{
  "n_head": 6,
  "activation": "gelu",
  "norm_eps": 1e-05,
  "bias": "all",
  "init_std_qkv": 0.0168,
  "init_std_o": 0.0,
  "lr_mult_o": 0.673,
  "grad_clip": 2.0,
  "schedule": "cos",
  "final_lr_fraction": 0.0,
  "seq_len": 1024,
  "doc_mask": true,
  "z_loss": 0.0001,
  "steps": 6981
}
MLP neurons of a small language model. Each row is named by its layer, matrix (up: input weights) and neuron, and shows model dimensions 256-383. Each number is 500 + 50 x the weight over its row's rms, rounded and kept within 0 to 999. Numbers have three digits each.
A block is one neuron, or neurons of one layer that tend to fire together. Before each block is what it responds to, as a language model described it from the Wikipedia text at the highest values.

Responds to: Opening quote marks (", ', “) that begin a quoted passage after verbs like argued that or stated; also word-initial pieces after headings or table cells, such as E in Entrance, or ===.
L2.up5:562497434551494482558521504459533540488456463462504502466548551526482422515466589478492462431535504435557449419464544472369567479449482520515443484470512448494548468512507455565420425471435503509592439473502457502460440601468514421500516511450471493476562493457433479487532534560492586451513539616495430454530545443395563405407535542502461518518502468480484469480463490557488464424460
L2.up892:561551500433426513508521403429425504460479346517417436547488554417573539492519514470569577537621474444498504477551486481481502527488546459539434478533541508529447462389494535492535570457491489467491463487490494459500491507439533471561463398491509475511434600473470485518565559644340436484549487568547469455455481521450502525503514367497566555527449517507485427449561408579543465566466
L2.up1202:526566440545533525471482511420555536523550519498466459448460470454548443563426511456480472464434509604521476467519546532413435440504518464541474457458534453481552497464490461522499394520447537507457417485458513412409504509505495562559483509512511384496539530473451457467507562470504611478473542507503471512425374459526550571495518555573548552477494564478459576425549462544511537438567
L2.up1527:514522442543453484536489459515560500479409519541444526485517524506499481566529507552548490445466481529458519508463522502434480458517556539521647538526404487419509579451476489511566443536500522424500471507487562516523470543538447514539493449398450463425509512386607451458577561506416517448433479474531560487526576490551571518492529515511487544444481566566451532519343528542506400522535

Responds to: Word-initial St/st pieces that start a longer word, often capitalized in titles or names: Studies, Star, Strike, stone, stars, plus .S in U.S.
L2.up74:477520457568564594479395515482493496474532459453510575489387453570561489477497499507411416455494472565564544497577418474483503539429443502494580431457436528431534544535559570508568461516468576482599489555471524501438446488468487491480503536462495512479582437509543517570499438436458576427495461480434538480552488474398651552461426453476504506441521574409514441498503516536565384587460
L2.up832:447546533485451526495475526499470519577536498512535631528410448504560448350525544483525507469468478444516517586486433501512438437486509513507652490580493528465556480546602502564632464513441479521517476541494502523517463474471538517529503513443441427553480415457554510476495561481513371514519482566415492566480479400362487540567425426516453507440602554586475478486507552512531421498511
L2.up1063:488492514502540571411477534507422525491529446552504502432493437440526474516541420386472467408384587547405413563534475436523520538526467594465573494545415570468489533493564473511518459508498409493453474525481506465488514504514503468438551561450503561433468446496498479510406496419428512465506489581545538445527536505514427500530526452516395571483421489493468424506485437547506500531511
L2.up1502:542432435373499592447450477465567592546383473498470502485515470537537496517447453444480394448465489565426534467480415451492534535469469488508584486565524539498568513425536526505559455468480461524481453510599498522432543570612446429538443618563471431420541496391575478408520494519440445457477506472536504508493547488493493452548465505479472599520449540490573495514439603531567517509564

Responds to: First-piece tokens p, P, st, St that begin a longer word split into pieces, such as st|reaming, p|aper, St|atistics, st|ore.
L8.up597:441484454519517451449458500500513538516565504485540420435485490457467551500427435522524522532637497577486471534507529544481475483450496479401525533519574480523427509559409538410499481515495411614616499558492402535495508493605416392523511573523493489558488591493536475477473483599420432482464569524412495536472552580425529622408540489453456552545511519477523591435454516552467334468457
L8.up671:539527534533458447519516441481499487503421582520541591482465508464554520485484532470548496527423497454493548487573440442564420555494511530451409496517563496538536597566437565446398537477514472484491462413448560555444524546558438490514539513493490525459453410370410492533522520543368439529480470489444512627443525536461539458469497502474489564528582501420572483533495436504541525483473
L8.up755:516611538426441485462548480540434430483498458545435532542531453533471502511525531502495483515488569505459489489509462520419512473540501505463521497550533512562533623552445519520463478483515379446573540501485524624474520456452542532498453582430523531545551579511462386544455405476529448503439654468435521425471578361375486442456649545505505506505481458551494506523475474510472540455509
L8.up756:491533415484438507383572600537430393560445497402433540464482411528519515547476519502477535512430509536502489483557548457518527473576509433484452523518535442530511449490543451399390521451487526463511465512435479520489470505469489515583538577612514492565494431459428435507507477472474421411537421454535529561496459504549433504472595582474505538541468528485412485502509524547446493573517
L8.up1034:531466480482443482444506556518500483494452456515523513504470487394477557678465530469471472535476422435513537542445480507469538458507565519496521461446520539348420443514489469568498481492502452524506511452525581491566403548481468471509529527515539505564493513559434542574542547471518408401527527492575533493508495416488492570518502524436448574532476462529457470517490538561506411445533
L8.up1157:514539499436468482507472513505591535497471523426524459566510548458470534482457453523440525552517527503450511515506469536512449462474428472458481506484568544517486489519490426423550439489523438421588502447443613539453457513517438473395492566604401482576441559444440476538471466575419493454480519472474473490497558535476401480467573538402580469407536535448503463480462473550524384519485
L8.up1369:475512514469541521485489465516577489490517549425504511528558467525536498465520416410570511513501550456452515453413493447564492480544621428416497496517562476506503420444499417457495536515430439424550429516495610538480407488464408584474432478486510537519518454455506496509533534426467432415620559479565508480653498479500506406543485554599406570528497509504519567451542493482549486549526
L8.up1463:499572499480484464602499430495528581576432474584533497592529601489528462521489566467511572431482478481432509474501503483514517528511479448522554469494470544485525542542517550445528489460507496406532464430484527613512478509576403562491476630474542481554425441502544560530449452494526549479503492475544507558503600542495514525453404412511458440471440541389519598498450517432514529537417

Responds to: Opening quote marks mid-sentence that start a quoted phrase, nickname, or title, e.g. calling it "inept, described them as "addictive, Curtis "Super Fly"; also weakly plural endings such as -s, -ers, -les.
L8.up2:451557519520519518542384471414477479448467482597443415452496493574464543512467550498492555414433470515544511458541527455463564477573532510470477417429521580567409526582426479444583448478419477439542528546512548570616489475603467448429438459556458538467537533496472491584564539484535580519450460507491469491584540466486441575541434570513500538474481538602436467545495381535432514470461
L8.up86:485582482490631554460570543399535491441532503523556558460525499498529562464443438582549477525506446433448400488600486445330500496576418456451458475511482516456474469632541504475499475501497547524438507465615510489550608468542431520515414458449547502499467462513455465520465434451468494485543407471411439510586571577598490473604420547548455617512448445509497486498479485495509522512471
L8.up263:487521529534540548436555526490524447517479545546385504480534495475490456568635506556386498481425438505519562493503452515514543555482469510535414547428396481418526516488487489581493468459532481562446454513426525551495453445483423440476573446472491446460546513547460427454563587442491550457531472433498465479561521551491455425572484508540476478542466519456414525461461501539457498507492
L8.up894:553597495421541464584513597469545487362472557364493502465470493433563465458435526523464536497493569542517490468482626537531432464600457449465524584402440492549520565538490527540501520471519466476390458522531550610466447503520492508451422541461525538557565497422487479454386524527594453493466463549495474517562545533494565498523538479463576536490483401573417555438482433488441450531488
L8.up926:567503550474477465480510531552521449512515426467557498464566396469494561616425456464505487558486521500402367522566470549402623497463434511505510467477496518477613563483427505514502429561469438554449534539485574555420493478467447488501447550537518420483384486474519601537501539432477510518538469553579431510511546464459511521515459539453468603489479522464448494535557492492488497397610
L8.up1110:482444540525574560430470437432542428556513538497469485527477474488532468457529653517415416442423540421494546537486511395468496499489551597467546499484552473533500575468532428482550488469551460453537509534545497450466515495524572483479530390473547481488489542594443555396481504548386551607528511512447592596550428601428545451533579497503492473424507468500425554531558473608481532477456
L8.up1272:396543393465441480476475494515588400481614556598560528486475467469551478486460541508401466482422420469485443407511463531449402472471526421495559440423457485528510527398488433552513464357577398501555455433515510469475505428503459498435463525442553489515505537490522586527462537459514498583488465613527453556477486537494538542545495561539542653519458536492559446478466426561529498539575
L8.up1437:468523562532541508490403560475482570427499440492459493422492522433451481502462611503503480539472432438495503512560533425520527402511527513508501463388420447427550467445478426559499522478460487480450485546452397598484542594565530513505524446433519477478513535407458573463495511422448429509502478481475494490518437459463454505482441545485447498435469548520407473433444467454500556503492

Responds to: Short words like all, later, early, more, high, close, often the "ll" completing A-ll (All, Alliance), also "All-Star" and "years later".
L2.up14:402498522547476523473440509481479522513507619499493559501562589564440462531546558464610527502596468559563553479509490519531508473594427578439451462499507511459566440459498518577513401447434454519486437588503535413565607442561447443562490532511507514481486544559521541460490457564498496544457459481514456541522446510543465467531469655512486464599553629503429564471521488490514554598466
L2.up920:461570513530453553577478486538525475344476438477450484589524492432540502487533463480512531450585519532563549353471527519460536546531489446522547458505449512575558519460419452547458467514566501427499481482514564442408442523449464478500433546527522431614526513485513483522558551503452510521430547474518547519448491471433478495436563478552528527450560575534505403490481457500540502517474
L2.up1430:427472440546611519435514542520512588463516531529508470500577505507443581524405457502537504554456512481531575389486439445523418519515462475460526586427470534484529515540594592463500538406411469544550531563538507493368524621459504494519538498517439462490518511573504582599495513454495539453519419468528533453515427478576502504578545600530515383528533422466542523476573437522441560472543
L2.up1506:469601460545525557491450479416535510553469428477609468536538453471515494459499548574493513393496451489517493447470491570522518532562429515499474458452529524504551468565490472550530514473404513448533482585446512482396411550514495549450482436454530476407523456497493485413476515437457462447614515397500589474512420531488405469582496480547423517501485475597465436512376479509520467491546

Responds to: Fires on "of" after "one", "both", or a percentage marking a part of a group, as in one of the most and 0.1% of, plus "all", "among", and digits inside numbers.
L8.up423:531527505513502542477408453436585402493486415456622487549523479471484529482501517432467514433501539457559540385470473352541530522537517464517519493490480485549529528463475531447518584537548492561512390503535593537417499451456555578529509505435505419502518390466504505499395511537542483520470505534500523524552556604572492439551437529582448522504543436548459540524565486472445435546464
L8.up470:425551543509508508449513494505562457509509495562513530482545507464503544442565466414590524459538468470517560502576503439475532441498510518539484515517416465553500449454460450471495570511511555403527452556521521512492566471484497407480528503577427560528418506562529488646450475485521528497543517527536509511448479488601527494489469424506596436568553564490540599473490564490471505527559
L8.up609:473469477461514534489523426545496486543519527453484466519447492518482453468454475494504439492527497417494543499537430443543416454469573509502537462476572489584467462440484476515585579514419472477532560464471441504490494507510534494517559543532467556464481483544488539545504528525495566475480544575520584499459436557439390497490465450550412553525491641437494534451503500530436523565570
L8.up825:552521529547604476345486464558517503527511441501542503496455502472498436412482484456545555512469445487468473537519398558519557430542487507429469494497508485629516489477560467419616614539440517552503353461511481557607446413535495486500456416552547530529486597541515547548492510476499484510441460439518611452416456537476374506503478504498494541501533491509478508475475562515426459464518
L8.up832:435500437389543501456555511522510513393511469431502462470507484479405488535476492551460541523546525475606613457464541486470478411536394450517516486433528560529420499414460446372594464498509520630577491498493474372370539530493545429344414476489459447563516561430597544490463504470539479445408567553435458543443424424490569499499478540519515551437414576547548484498555539452562458482518
L8.up1284:492610359503542574493510440448480512471413473521511462463570461467519595539523404454474438542526566456523554567508448504484497479502477522567527506522379501581584489556512451578449543461530528484497484504484487419583508527569525500504520539432560510495527529472461510432481580525479565521558504542518516510561494514525469517464415533553484570529566495524501513424511538466533484501515
L8.up1404:508649442552551538535460538472486392473541538520473560472499498449547469617448546537393425492435505446419542478570501477437481501450529552473465461471444432525507558561471431511546534579473491514563455486380425451482431499410475538517532482535541438364512450484525482488458489532574503448544537455550498431530467558461451388511519505444465539425557454444519447524495491501561595540485
L8.up1465:560458501577483463541476565333534495519482539492537457469593527552528494567492508436438529563518588465422497436535500460426508516438473602453481515335382537526483377481514488477478586509525517411642468580465474485438451510410538514547495502545493455414508459462433389544507489434505457427491525504536522541487479482448461581471473549514421475483459489490513416503370429504404556492543

Responds to: A standalone " st" piece starting a split word such as stone, step, star or stock, plus weaker middle fragments of other split words (incl-us-ive, agre-ement).
L6.up848:515544428482524487502608398471480506380496533526448511477580481496408521481480497572496496490574514558463505552464530420429536527523532453576502405468574480371614536527447566430461537530623431513489493479471484462450515527505430430514559494466541510458491581486503481462477466502505487378446594453442455433495570511531578588554472511399474491482447578478528498474471531455550499479483
L6.up871:507467521520478507627475469473595512521539525476502553531614461587498582464522476514493505508515504533503481585519454474539516552513422533515453446617474420475444452402462435498577385591487416522441541471532466506552564511547495528431525485625491477419432563472536464581481461495479510478522505489533458504517560511465540528581534463439521465508536454519507514476511379608485485440413

Responds to: Number words, digits, and the "of" in partitive phrases, e.g. "Thirteen episodes", "One of the", "the other", "merged the two".
L6.up386:514565421393557475509470495354501522462557427431460558507459581508609481523471446480550464399523475500493546550537408424432483474502529513546529398398445494504570488483478453341575511565458509526539494572357523482606533422498528399472560473462586466422555563488476527473416601563498475495454510526560504489487484534446424482532487535543500497468531456431538600553475581530481421418512
L6.up1151:522525374463507441564591494422530612403450577478511528479452436418500458471459427416578409527457488576538452443563500449499459504447499477538553376424514484559509490539455451515541509446479520619555515533526510506524493541505504427454499514536541434497518523517508418460456564504543614514498549524581497553499510527466471528529576492508528483422570437368470629522479544504456515548545

Responds to: Plural suffix tokens ending a noun (s, es, ations, ers, ities), often split words like challeng-es, tre-es, chur-ches, before commas or of.
L6.up308:400568411542519503483545467528587525496554547488507567478422404513500459453538495449537482481525480598547458549501539472436558430593447507544463376514439416450553564462538410554475545486476461472591469568485537518419481502510508462540520440444512463551477434513489550546544494576429482502484580525542577507481411545571513508683439541610538590399523470444470582537538537521504474534618
L6.up523:404584406506501463536590456521550518438502472427451520567394558447474462529502547496418488446478579454475424476556438539484465477555529486568544381511413456534535531417543436447422475507485460481503506564544560571500516465546478451505445475483536464429487457466496523517564554488443457456469524493419507465426399487494559559634429523531475534501523469448502497528578546542483381519522